Weights of a small GPT-style language model, trained from scratch on English Wikipedia.
Size: width 256, 2 heads of 64, MLP 704 SwiGLU, 11.9M parameters.
Architecture: RMSNorm before each block, rotary positions, no biases in attention or MLP.
Training: 194M tokens, 5906 steps.
MLP neurons of a small language model. Each row is named by its layer, matrix (gate and up: input weights) and neuron, and shows model dimensions 128-255. Each number is 500 + 50 x the weight over its row's rms, rounded and kept within 0 to 999. Numbers have three digits each. A neuron's up and down rows have the sign that makes its largest values positive.
After each neuron's rows, "fires in" lists the words (lower case) most often at its 100 highest values on Wikipedia text that the model never trained on; "fires on" lists the tokens most often at its 100 highest values on Wikipedia text that the model never trained on.

L10.gate667:536438535586489409458455520478427465555558419497494542506450559446462483504429543580564581463536442489448570532524403574472555529512534389539515508437527547462436523442456438406554423544515514492470484515562468528470487529595533546521626600551471521547601471517486572422582447499483467478491524544511502485459454522602498562413513477552522538517467594532607634537412488436584450572577
L10.up667:452490411542635562569441443517410605498636535504441461475504488507471421587531517491484545548502451513486482548481501498470530439500575461519501461393431528446646438390488497528467590537559576559470591458585476433459524497494526487505623507447552416504458500484425535471557542489532508487476504456507574531474466480515495507470475469547481454558471371473536459485526593441505585544478
fires in: "that", "who", "we", "i", "it", "which"
fires on: " that", " who", " I", " we", " We", " it"

L9.gate299:460494581515395554583443558578518426607472515495481454493506443478549551545519577462497471564550552541599533560397480495577585490618494449555480484532612531524429481498573476487439452608577553571554496553501497535566492513513474513503506472509525481576515540569534450466464581456468484532388409494427461543488500565503499568420469520501520420439576496516561486463472457456526561451491
L9.up299:484425433527493478515494602431542497494522557430493527572498473550451434434470507592561446571506543569595631575434516502530448496532478509447483520499512489413546505453497571577505446528469607444533428444462575568461468534464552482486540467559566575460559474483489480501395551479497451504548539480513528445493482446540410487427540536490415469526516404514532533492511416490622552496555
fires in: "and", "of", "a", "with", "by", "joined"
fires on: " and", " of", " a", " with", " by", " joined"

L9.gate677:466594417530524536451379500462547506622560496513598510409573405432558625582415567511430544536507491499418535532510516617562477487563516494507587504478580466490463437478560486455537557479476542603504444536462501494584573565488546534524500454458518545460559500524465521462438542473465462443623481470533450489555556609483503540496544531458524497507554511523478496497447509464528459491519
L9.up677:485557399513376514494386456508465437476483467454513516475508499416457466505479572556543576434514495522567446459497488480532514498541445522491553499492406395463528446481514519634508555519460473538456536448463483452579498516473512443410444503504481480495484421450506487478404454456481441443453482554425547442433602431425537513507453420497467507608512450508477446478482522524539475572504
fires in: "by", "of", "allowing", "including"
fires on: " by", "ing", " of", " h", "H", " including"

L8.gate658:616499409523492564398496470574584542487436545533601539473551520472498416529487489541511488497534460484571520498511519580580545462477520450399472514576474500525431532503582536473527492447572499556509445504481513564473554529487549554508468527621546529532550448512536444549509586397495556545459412472493465491519546481543462561420488526441510521513432460567555533541535584488556433495468
L8.up658:501455501541483530467477618470400445505446482538478541468474510537572437511551550508442522572536394499547408536556502522441457512521551479593450473433428517538507489571420556498539520533488551472554486510528398491506582442455396451538603482550496464525539558406559496517434490621471511471510616436523434525548515514497458397544459532529465528501440475504494436526596492457400479486478
fires in: "the"
fires on: " the"

L7.gate283:446539512560497481552542474515447548576513500555558478457485474486503478593401512524504576521523491436471471464592491554600519429471552574451519553434459491492540515501445486586473423533459476440553539536513532498505425500538492503500487521526481444508483557524562565508493455454453591493538471357534549452583517542506424528474542530541449461507490457457536475492512438511528550539455
L7.up283:489531587518497481464511441497477526428445497554400507506530510548467542558498452492446503428497561581450547430569420554478545489399619463425470503471551481543418464493452531514467469557464621492492575539474479498564537578555531534437567543566442470538580565467402531502521405452500557569417506502504403560466512504416550581527509528457573514479472496450589527498445461448359551582521
fires in: "of", "born", "at", "for", "beyond"
fires on: " at", " of", " born", "born", "ond", "ong"

L5.gate450:468505482540455502516544454508517628492538580507431398386543531585559456412510532543551510426561484523463521455557589487441433444532536552490535437575414405405515472540546604538522575473557510506519569537501541478491479491490533497508455496450513509492530473469582498524491425525410519482524509552572556490493526545559601525498537421461506536514507586513491561647435489488573511475589
L5.up450:485518454513438377495478557604455527510517533526480468521464545634481466526486551543515524452474556466554457574507503449473420493474633453478487434445527427522530476578543540521471482471515552493530534445510402493496488499500444536592441514531454593452439488534522533569475559537404510481597497508507449570571644556440549497510607482448455376496538504446585548475441454479541494491558
fires in: "would", "to", "could", "did", "left"
fires on: " would", " to", " could", " did", " left", " does"

L5.gate65:498561494495474560470495514560484547531462464449537417526492503502472391513501549465572454481498488556551592438511502489460569566519499535472563553515585485541471547430487523516430418490564540488491534516536530424594453523458476532526523449490488517508462527606353510511482554506561396471506446558473471524484443496498543457467551403502430433517489389542437481560484540486507582388405
L5.up65:458568437457424548421473507547492583518410512477481536513482414561437461490470552442518427517472482557572450567448538525459522576564427517417578445535520460505441445654493499565581504497475461541517502468535540497602475523468489373511581556485489460548456521567406541497462486592628533466566522518544511498487443446495559607487468537497472505490537458480521399566496498507476464529456
fires in: "by", "under", "1998", "1988"
fires on: " by", " under", "8"

L4.gate607:574520519458400471499496465548413494463472550523543502530478430555492528533599477587539493506580519472521514531529496589528513583598428528575505568566488532550535442609616454536409474497463498499520521553503493563428523507437528553547419545532560524518526499533536494495557434539575534395525498513574498522487510541488552499556508484619415435584459439455427477607388620441471419454527
L4.up607:601462440445439489538413509508408460589522567549521551511471485510426500529500521630571548532461543518564560542525532532622587574509469514532535464518467419519487500634600441421421475507481543410447524561522491451488589547440521494503414519524476515489516529631470526483499507478506411481554494512634592471483490519560566512483443493566466411591533528468520563474441556496460365491460
fires in: "is", "was", "as", "could", "become"
fires on: " is", " was", " as", " could", " become"

L10.gate432:459477466518494525506589477544438513538462462530491470502478483501435547528444470542473405503502516472446433455551419478466559452495523593366536496497446485525456465551563487453486565475472619450563552570508523545473513573570522432455508588567539540497458477426463465475574384612454449598382494534468530528362481594447507535522490519581505560426601568445457472470428517496467461479428
L10.up432:505484414562492457411578445475487490534592508478473500479642479455454473486553521530530582487436418443466485538462512425448472533609411441463545481407502466507457547504488470544493504479419486466540470550529548508535553489440441514472409543546600600527579512496475509432549583480450405451484546484499529516546490521601533445509405448424512544503569516553438416558419495530426471544545
fires in: "in", "time", "service", "at"
fires on: " in", " time", " pay", " at"

L7.gate83:402507551487472544457534559525491430482502590557519454441423533494554447453473570500487522375554461516510519413510527560481458569551491503506511487571508469485449497534545562453488499500570501482518478518520464514537532498509476451468474521450489369507411507479414572454545586350442534458518525598412426504524537491544472502551466412552436428410550498509541515485457609445476557540409
L7.up83:485562413534496398548531527501531388483549530523391493442434527511520536456453489549520491455524518466482477460495484548578430558506506488484396468490491462476424459540519525409475554554511497485494495502431519426513627573467391475519476440541438461520468379490624531512468523488514505445524519475397544483440544458432473409568421498441469448449606524462507509447550577485518540518481
fires in: "place", "of", "peaceful"
fires on: " place", " of", "ace", "O"

L8.gate191:499546361541504559437518374543471508504559434485474530473495576453549422510442442474539488567557488483504558502532531487436416423427626575487456497473493591433506485500512494569528465391446488389580490518445450512599503425504470513424633489509497470487486475452480496455492553496505421497471486565469560534573502540515456468514475611573486565486574541523497442522598462563412504573517
L8.up191:527474500575464513470515491520510419467392497515496473484590505522572430521491436519447483499527488478521525519529535466428422455430504518441560418467515550522429410543424530534519408435402493471593546432438441466546524489509489452446532651585525381454511547490487455511610523482557482468487572501443488508485494594516453425505475504543448499441568550529558514515450486502439484464506
fires in: "of", "in", "to"
fires on: " of", " in", " to", " Di"

L7.gate566:477485536505517553614471386528522514575535529478536487457527515517480574416575571600553461435448590548439488459409570465391545504496564470561577506458524511575421488433576494386454456495561495509482495509420544515423459524455446456604532483397486464484518510511515438508517446502446516498563614549507524471510523466478422466573458523456477553468477543534410515550473512481595528510473
L7.up566:489623453513498539398527436524425500485527486499521534475498491446437467473529512530555498436540468472535499391427393554445495519415450454477452520572457481547435498495441460502520491458500539525529544518432465545485480454451539534453533533425438526503504472544507541521510473458615601600512442491498468560444549592511522549555468503446493557513538460434561487527524430498467472596461
fires in: "of", "several", "two", "three", "many"
fires on: " of", " several", " three", " Two", "0", " many"

L5.gate494:552490467469527482465502550498486498468479548480560470490408443391540569449548508467513567522511467447567500521492517443473607511583392505419522476615476452530553471519437485531463448483500532487443474549494490435497500536460570474463430500467460432455516553580507439481473551481485536497476511526583489414508433430474575455492523484421434502496449431463512475590468594437521525445530
L5.up494:516496415448447527511521493512428526445601469513507514401455507452413547489510516540574529552514478519518484521411508442455574466526479530470461499493559502453482486530526576472532465559520477578601457547538456419508505517478550443608563451509389489421453545473591515527462558471504432523490529498527392568500425470590581559553458504449525420524430483475540470417499526519616484478397
fires in: "as", "under"
fires on: " as", " under", "ours"

L4.gate59:437448426530388605462539499472520511563527515472486500542515531524526596583521492507553484445457426511525510456507524495482556444479523507435487595442545453516501520468456454383595434451452491446563489494499504489598501413530559472463492527509576413570592604507397504599480574510468425496536445478452599501571395462524477456538586507484501423533585547467507571475567574488491546472465
L4.up59:487497409506428614522548468500628556519554556461439488498541558481578506430475546505496506492433416516467479503480541509464534455547551521445445649509473466426556442397514522521490509506515498463542525475433504563559503451493461443503468512548541407588482560514512452551473557501540452418555448508460537470504435441510552374547451501490488498528555468419522507455619502543495571602483
fires in: "by", "after", "of", "across", "following"
fires on: " by", " After", " of", " across", "After"

L4.gate558:541483597559506547506454594557487491466432461556482409500520603455487544523551429483520579498524479501562504531540430474408525508562547472577499550555516520426543402549585550438492453404499480534462497519611498480458429459442498398465574487594421483510527477497512502589451548485452630444549504504509463495493492472570611444521436436435471494544528559469480519465501507494507533527466
L4.up558:504538577467466517423541514595511466516367518485562480464571516546429467548436495579497506489530581568476512499545544424564599557492473422613525506500469515400450473496495453567523445398539571490513479472586460496552428527391463419515497507566459513472487547449559468514441469460410584459470509516465418422542423448547558416511419485514483517506583467501444413574473488413580450506495
fires in: "from", "of", "followed", "caused"
fires on: " from", " of", " ad", " From", " followed"

L8.gate486:462487448458526586528452513514544436512456438583507570447502498438444566451461524563484555499455468527482477532493553462402561573452498481443483466497495468425508433447534565508520430472492511400526504482493562497544460555451509428554497591443518494486567548605498427516533550569441487474442506558485628557528505508497406485596503480527479465561571410505488467565535559526464488524460
L8.up486:468463456408575565551557490505541501513420566423466531426537500408464514471460568545564498410551580555498423520459539507429501504439407532524554454418502540542562369452510423517454410476482546564489472487432519501535492415446579547518427468423495460430438589477464414519467499592475484428485434517511509491532459486466505564532515435624582447566464500486521454597514500529541570424385
fires in: "of", "during", "in", "from", "1990s"
fires on: " of", "s", " in", " during", " from", "0"

L7.gate87:505525539504544525600517481558487488468423467521588505437521560443505475546454408441462501548482497439371539553483569578500552425523594505596542483474488446468439495428528485488439558499536495503428572468578493556473493450476524591476504492504461543462510508439437371585522525484629465480468518528542478602476475571455560443510475589508445471470567536481500521446426499497530597394491
L7.up87:567480490579432496518512582506561548565420483543494468474459476493400521472441492535472528587477492489500476573604531553534563467472478505471447525522517540482445547480540474527472501508516473509458507553483592578459518468449562460586552475530530440489486565544481535444452602567468525545436546522476572387459502557426536535503497476501393471468374577447437504555502553504457536592470
fires in: "t", "of", "even", "from", "than", "located"
fires on: "'t", " of", " even", " from", "ely"

L5.gate593:465565508441552393457451505453528525559487474478495579526497435536552502426412454504625429508593486520538465538475455517467396575491520447510484545548511516554588489470507502523469483420506459527554525440537469425528509440501430474445511457545468379555522528426509492516517519475479574468496523515623452518452517514475497512519536502502535579504478464563510470404542411487527484546418
L5.up593:528458523410536453521506504408552539620428562446439457492482512518476552445487515492513520490482479533516506507496457526500468647539505409472501620530544484476503552509416479590516492501511467479448532477527511517467450375454537494483422574412500499593386451428495539477556473530487606461432515531519465517512493441479542509510540587438454580458513464585448513414428548468555460525457
fires in: "began", "opened", "largest", "continue"
fires on: " began", " opened", " largest", " continue"

L8.gate675:479500520539515572476501508424556494501454513544547558496504460461517537585447480562450545562447550512464518517425464511416508561533493545607476529484545468553360558515468603464458487538512589439497528570531557478515521433386482591419469498517419504494571489420494471555581545521425502455598563519574610531501538582477416509471473569434507506503544590390615466480478620511520560462468
L8.up675:480477534503471564504468538534563479440550405544547503517493405471418539605438448515460513426392492453526537510480498434519553495522418511479496579520482476486501508446590443497524505478467558424536495516510449540474566440437544421480576420551543489610511543528498429517422543546451463587464469499563541564501450604533632520341596445459409565482509577576537515365450487481476544414575
fires in: "of", "with", "all", "in", "left", "named"
fires on: "ed", " of", " with", " all", " in", " left"

L8.gate474:557508520466497512514421475495496575459540496555479458443551527510508532486546445523448539559521520471512467480488417511442504553460611399473593517496498448413493496555519580473585486406510466545528487585542581548476460479489499610471536506502464586474527509511508511606444536489539570593435549481579480402472472519543418432481451492360497497382484504428554404487531518487541520526434
L8.up474:503512624444509497483401512504493560485473595535495528447490449536469423443496498506463550551463612551443503552470452557502473633515506514542475494466409528410518421573472540505462435521521519527454514499547579573439494481531496599527547459475536577448558566547509563554487452439452548482553549474479547528395490537421403437445450566525578520429542544541521476562434496545418432511503
fires in: "s", "his", "of", "its", "a", "their"
fires on: "'s", " his", " of", " its", " a", " their"

L4.gate337:482536379473531519476519508454521501480591579526537456473430474508488509533554474404519493536490558454519488494482506430461616515522489562564390453526541590496512484511562546476535440553432529428473527498493524435455567500539396504518513432453490560444436552484344476508568531434537554419427537503511510578566569640581574499560404510513483583427486449464510504467549520416519586489443
L4.up337:477475522574495548542486417458481559498433534398497529531537433472426552548551498483473525473484504516447525583463494507461538545550534399556542531520511632450493552468571455645444440557456424434495514462502497562506488470505475441536443454372617545527603521592579466491427479506469509548561504487477452524479485541549506541430513457478489453399486486544481487502533489455463507510444
fires in: "by", "due"
fires on: " by", "age"

L7.gate452:456562489530534454541547423665418598489431514520534451472454460553466491508518507514492531578560588577561555451516505527562545580466623468553437530497565521596533463473556505510481572442530432561493502593574476499554435477443541529382591392441583416478515504479409398560570498453513471553544586458439483538567446541458439463638601508511586507496468442529495483498544429556474531522463
L7.up452:498563438540481455463545562507492397448467601524531457449477440583546491535509450478597446476519414555595518473486555503426522495501489528529550532441508576484510455494506491491459488531497555554502452622433504567556536539451427512564518497448532370506537479451431540444454557435517486543572508501388565517591448373492494562552518437425645506456478554454464541487499535484501544440509
fires in: "and", "two"
fires on: " and", " two", "ill"

L8.gate497:553579492521503524490522453447484488568607617467495387495626485474598444455527496549428443557509536453606515505581606542478509522512539484567520447464462551495538482549534553606432422499504499542500510384469441464505461421486484439452578440449582513450539450598512469552398498498402502445544590524465492491452445488574519423458460412451418430493432535524556516543491523575574477474456
L8.up497:600538531514458482492499510487533510431462534507499488556545487451598467486398440522413519505516506494505514527499486609521499522500386543443560456498511525437532444485497526535490527501455547517525514442519399531592556488426509470462540504611539493472479495542481430549434542586519522507469403451576434469385505587527549402417466521477474532489482564566452471450487474449520465564513
fires in: "of", "from", "to", "than"
fires on: " of", " from", " to", " than"

L5.gate608:490469512647515494437485484499519537542542523479488437494486365538441501433424570561435462536468465491516460500518547447425589564482555501510488427476465564519511458467419464499542537480541533510449590537479476555492526495437563517492551566562536460508502614453508472532525634413515431530475496490535418524548465544516532477466540474625511522483489535566496491500523449612541435537471
L5.up608:495526494536422559518448476473458574524543535503413381493507335557471493533409507509432503533582428587498504405522568544419539547561523460515458499466520499514464454459527467445540527573563571479506486451551441510525531476516536463598549444547526450506566550525522408495515580498520478495532455516455479553501525457536544569512486463561572529450514443614530460572610615525469489635420
fires in: "and", "which", "that"
fires on: " and", " which", " that"

L7.gate136:474562499460509476466463446435520472448498456548526507457494497497489506629509641530587581403476564552504510431588494558379547530507588556549472484543531465607473497476488556461459534434513627521508581576543582481432512553549514630464533503461494541582475454537418529497517457513491604490455546522447512491497594534498468533548526553491561509480440584449550498518496601512518655490543
L7.up136:461533514504474522461597535584514490418495512545433496549468520508490489559469491495543496508509443520537527448469533465502558624455598449527509501391513499435491418583507474531459529505549641563617504550451444543547501502538479456499482558558501519477535652465482519486512469414467503488516568455485450537453523676609499463479548534494423419519443445481548451493550505487505503543435
fires in: "and", "of", "to"
fires on: " and", " of", " to"

L8.gate620:475533447468423478457429542503537508555479542479550464444524430479511433540444549457550533481475477558559594522426577526508532502489472436450483567478468471445498581442541516584539549497583572498429496505537478536508539568506443599429523570581379566519485589518523461484525495469480464510384544453517409513476446503505464411479540489423470587449477566483460414346506566512516474414494
L8.up620:473518545536499518538439434522554583592485505566463523475505511481446470488529618538537435596461465524446440503511436458533570514470462496485551478482444523540406443535463447505546521588436510518484504558442450636475449492511467495443534569579518544535384502511430533553483576601552518514536540501482552482471578486480444441497531461466556514499478549452491419530522477597507492532463
fires in: "the", "his", "its", "0", "same"
fires on: " the", " his", " its", "0", " same"

L9.gate338:494500515473553468414486517549473606525552572551429433504412458547475505480481475558485500431544472457494494561616357526425522573482563480566551467487500519528522451529512525458520502467536568556557475556488491450516434591530554527542413471551521488578437575503549544581514507564512476590455511579466506470397382533469432465571499537525469405537502469514365529551452551501607559499473
L9.up338:572505494546536484495418503454421494462430452501533553422503461473444500465406505618572519503440421432470580470526534445492562583460594481463518564435538482534450525537515531529376511586475419470619551472486620538538556490450614477415518550565531544477519533521448506527543512525483492488561514492545518519558467508495465562446544535485508531444474478460469430519378516587424580493494
fires in: "in", "on", "at", "between", "for", "of"
fires on: " in", " on", " at", " between", " for", " of"

L4.gate663:506503499460467478463503422453485558536495485526495514578496468449525550538423475503539506532519437476582551552476454503450488560513460414481538477511479504484503565535585470555443540462534525469648597529534481496477465531543403519493491490534474502543568599409461507489523422456540528520533666576474452507421431576514558579559505564409497529470432566495555375507406438452476452466476
L4.up663:524507367425483470488434563534451543561518497488557477509412428478518524529499429473473518531476574587533509504608525446528518507598507438442443457478471473503532466523481453453433561518528541468527518524601528530478372510518407483470388567499553492569434604471442573417471499482529549534622582555506431517490457509575549482594527424477516490460388440452534452430469474432437455447424
fires in: "began", "opened", "closed", "continue", "stop"
fires on: " began", " opened", " closed", " continue", " stop"

L8.gate119:489582459516531451524556503530527492490513553596652493444554459413532474449502589456525513425416450410567416526466587446568463390512437507497446566517447463488524479585505524471415501446575507550485434571515470467532481545482492466489467510573489457549490547475510521516477570488559505495509501583488542584456474630515519571490433506461515529543524457514516462450578559481437560481527
L8.up119:512510470442564411516536464491447523520461473528538510514425468501422515517443535435500390518472477398545492561446532474527473493589451573548443469533578477503451531454431482419577495449507409640481491564524366417460552617490498531494511538529544506524597592515507538536488523539603490519526517541564556470473476603581442570501475453514521551519604459427452488477482574434526442463553
fires in: "as", "clapton", "rothii"
fires on: " as", "oc", "ap", "th"

L5.gate209:582479537472461512380563488485418587413555519428465528510445531426462570421501523489514424487513521540512569500555492378494519566450522490533470509423483436524497549440612499446529488454555591485543528503491564455524507506538492408503552651462512493501508461456469505537549449513452507511567487618450536497484431530531459408491521557505428510481525535472468536538466460528545554526575
L5.up209:458448515462534638507498507575446488521481447529542585445498453604527585517444514421482485515536459451415530438496458454422468576438534545458528428469465393587452526539502557506532453569428606552483541489472521430524411507512417459532535528500576492478537522459455492527599578514534594515576406472441485495566452443557543551486543527479548544482466509430524437465492389436587558497421
fires in: "at", "as", "p", "traffic"
fires on: " at", " tra", " p", " as", " vol"

L5.gate224:547470482542496422376495525486413540405494596531531509518493460486543569532483512574431518514467582536535543500484462507480470479470462400527467446390532555595577472470450498518463534447561524511486460530451498456462460515469510538365527440515519553451530493480483409509587433405494511524511522580509482422608531564496507516537430542515488467560475466540579419502482515479481457489446
L5.up224:503492510484507555404421470510430562475514544499517479492406475552518483490466498561402488415446475588521509437527474458431492527405491437540512506457522573569552405457471529535548517531558550475473425553491486428496587523471455471354475467395568522490495454437511456590534472442459460506544522588548465456486514542486498532523452510423529502555576433500467501469463518424423453418518
fires in: "of", "in", "and", "was", "later"
fires on: " of", " in", " and", " was", " later"

L8.gate17:461526500436464593454372520471483564552426571460540518415527432523502477529497484453527561498455512584582496545540492497441489542432504426504480505513586454448478462635546518483438449621510540442509480444572525512517439481412518512526569453519495585522514524543502584542354548553612430459423495440531461491466550469449427514555500575514459488435576507516541484506518437524506481478441
L8.up17:537521504494477549536502457498559638499477539481492463539553419434478582533456487531395447558497468465491552545410466581493557508510507439497545476508455478481448430340452511545517549505572578491487532507538515468474526406473428549544524480528452574501479510623574542564366435552579529483482465504465533521420383576566536428496466517456416474486492538532513515530515454491480525507464
fires in: "an", "a", "his", "for", "the", "of"
fires on: " an", " a", " His", " An", " A", " of"

L9.gate115:414504491510616482486472425545491561400575532519514489451558560475457448526468469541497495527493497563562535503480497482448525490481535473519438424504437517517413603522355541604604429487508489517431474465440593548525530514484575567416550521519464537605517536427461476535465536520528466430432507497556521543566422595498405531546517510547527515566577521467518550465503517452514475480477
L9.up115:494422573549551461410505521620508497573409514486590438456417526530492548512488484509577498489551545512514452617518492509483549448533542536439565507455522485457499426546551453529500488503577451481528509513482482451456536470464615498507509438426558414535479453573501616583400505537404514524527502594559440484500501604464425519447445478586540488454503540535491460478545585429480528496467
fires in: "in", "of", "from", "also", "only", "during"
fires on: " in", " of", "e", " from"

L10.gate264:416481475539466481549497469537414428476513538525601392493564459459430572520531558426562533446412449531500506544432479486565467466493509394559543521624538476478503543387465520508578543406576533552474591544556559443503507424466496472502591451441488412536470555538531524423466455455561540554492529514453530498472518416445449631529429473469398509458433451491541504463466534456432555489497
L10.up264:417480519542435495491458497507462413582499521443495540476473393485472468414445515559581499450468539464422561540473546602524499506544459557531510496486547530533489430519426581489437494585453457582477485584477401602491513429388504527540526559514458511517472510532531507486485487535498479484409505540571514522500578424425434512514490525508497480447436482460515469486551469424502609447433
fires in: "he", "she", "zhang", "u", "sheikh"
fires on: " he", " U", " she", " Zh", " O"

L4.gate361:451468609469465428600465500577425603468517546458585468459476570564544474549471474447452544526418522519518447457558452532449576497516515456552512507474502515441449567456492532460603422598538520499479475524521565460468520568633479469571509568547398520479516546517464570518532479476511551513520434451574520487579472460510609457473585499505527504400551514513507455436461469531538459538475
L4.up361:457456515483528501516494504549477516453495571397554422470408502524554518586452413404501538507471508476483538443555458545480574466445546468478489452491504517535492525562473512425571469513414535510449534560516537477478576550676535471512489498592444472432465561537486549579576494442476532548492462562510505501600412508567606460502567476550516541509456473530554446474425504536510484530536
fires in: "at", "as", "is", "expression", "expressed"
fires on: " at", " express", " as", " is", " Sy"

L9.gate109:572479491571460635421485484553488534518618539401529514527553618473485522472503465554573605442479504477432532464515473584521567391537596482490421551441506507525451525446356515553364584549524548530467519466442576474418516539492452498490517436490527500520539437559476516498561428513480506534452534515485508448564543575523451444496508423458478474561464555466547574525424556498510469539496
L9.up109:544555571508446659575499476530438529525571449467475419489482540468483561386535438490474621438593476486508451463524453518467592436513546505406563500405581538512527432484462517552512480388525541533478563511478457581466484527488538487470558499508487516585449485575522526410529504468519562495484495485464540538551483531557552536435573453548467466506594579584566589508397489475503508546488
fires in: "i", "we", "he", "they", "you"
fires on: " I", " he", " we", " they", "ers", " band"

L5.gate186:456474516469532488500604497504449508536515462552563431520509433488478587552548485576397438457493497537540488499464589597561465567492553498408466457512483570480527517482383471435471521482520561537488434517625459469532566511512595634501505569546530477433531523545479505413560523391487571478459558451528554420502573452561571487573444429481575532507534438552554456521418558498515600536409
L5.up186:458532538530478476571568531487437549544459409564544465534576487549511542589503496502386516471507513494491505459464524534582457516465526441476493490447464499486461506422417505521439483432528587467469502497624469486492562497514499583556442484578552521506425472535481494533600549472488554481409480392518563389468536481527432515570573504445562532537546394545546457436447419496484572593489
fires in: "father", "daughter", "son", "family", "husband", "wife"
fires on: " father", " daughter", " son", " family", "uki"

L4.gate435:410587413474478585467451585499520610543523479441476410528546503558537465528446579533497424487450454564565488496502556464461537515569488444434522500480501507451608530482514480558490531462434550605563494577415554519490588583539606496533465490561533546511477456460470485439466507560582526511510435564487526430517503459468490485483586416514584490489476563504495413513522620507542517591443
L4.up435:430565444469482579471451579475444480422491582449578464548554517551616570498413530453457451533440465570506499519527473436563612541507489467494492491489516435544535542488548558559506496438507498477629465416410531459460523483489501599444484584481491523552495472473467422501506504523594464607500420558483556468636492515491516504521526558482446454528507465483505470515591487458544560559559
fires in: "including", "used", "by", "called", "using"
fires on: " including", " used", " by", " called", " using"

L9.gate154:580519494428566487522551584437469585522505424447477511516587467402440471507463473526418411450486524451442594427441479554487532577487506467413499526446460495481412466482551488566520445469506493466437485572528398544543501487467486558526610526518510566470546522583483546513550433558496537566508441470487479522483561489497351442421459457428393560456454555480459475464446508515478465464452
L9.up154:469524504610547537419418498501558482543597489563508534500451454495528397492473520539468519522439421599441478474500365458454539503447474519508446515401507471494428539553593535470483500500519595529533463532450479485570573514488501505421541473517427446563537482525443452581401442605442464512520534511568428403589532514459543419534505608516536515495509490469520507597448509512393508559481
fires in: "the", "both"
fires on: " the", " both"

L9.gate368:470504562537462490507545492446472518454523400594580471488498462455482579536413513525475438510574541513520588543447472488534545544460505513477470533536526404499439583576558465448482452531524489510526501517523507485604535484531480422497389495430509419462497410451435514526452538557496496547480533436516461492497474555554516442489432445576534559558530443519512455431436491469457502497479
L9.up368:455437459467480506446553529507588500474481575437464481542509501446407477503414515539421533651531506536466483441500533520446519535541518474411487534445453527480509525407479496475520559511464476377462467447424480573481486515451531485572533439497497447409552543493464478420499562485533563462501500467375458499517475518560458496537424492467492602526504518457566404528415495523495531485464
fires in: "in", "of", "to"
fires on: " in", " of", " to"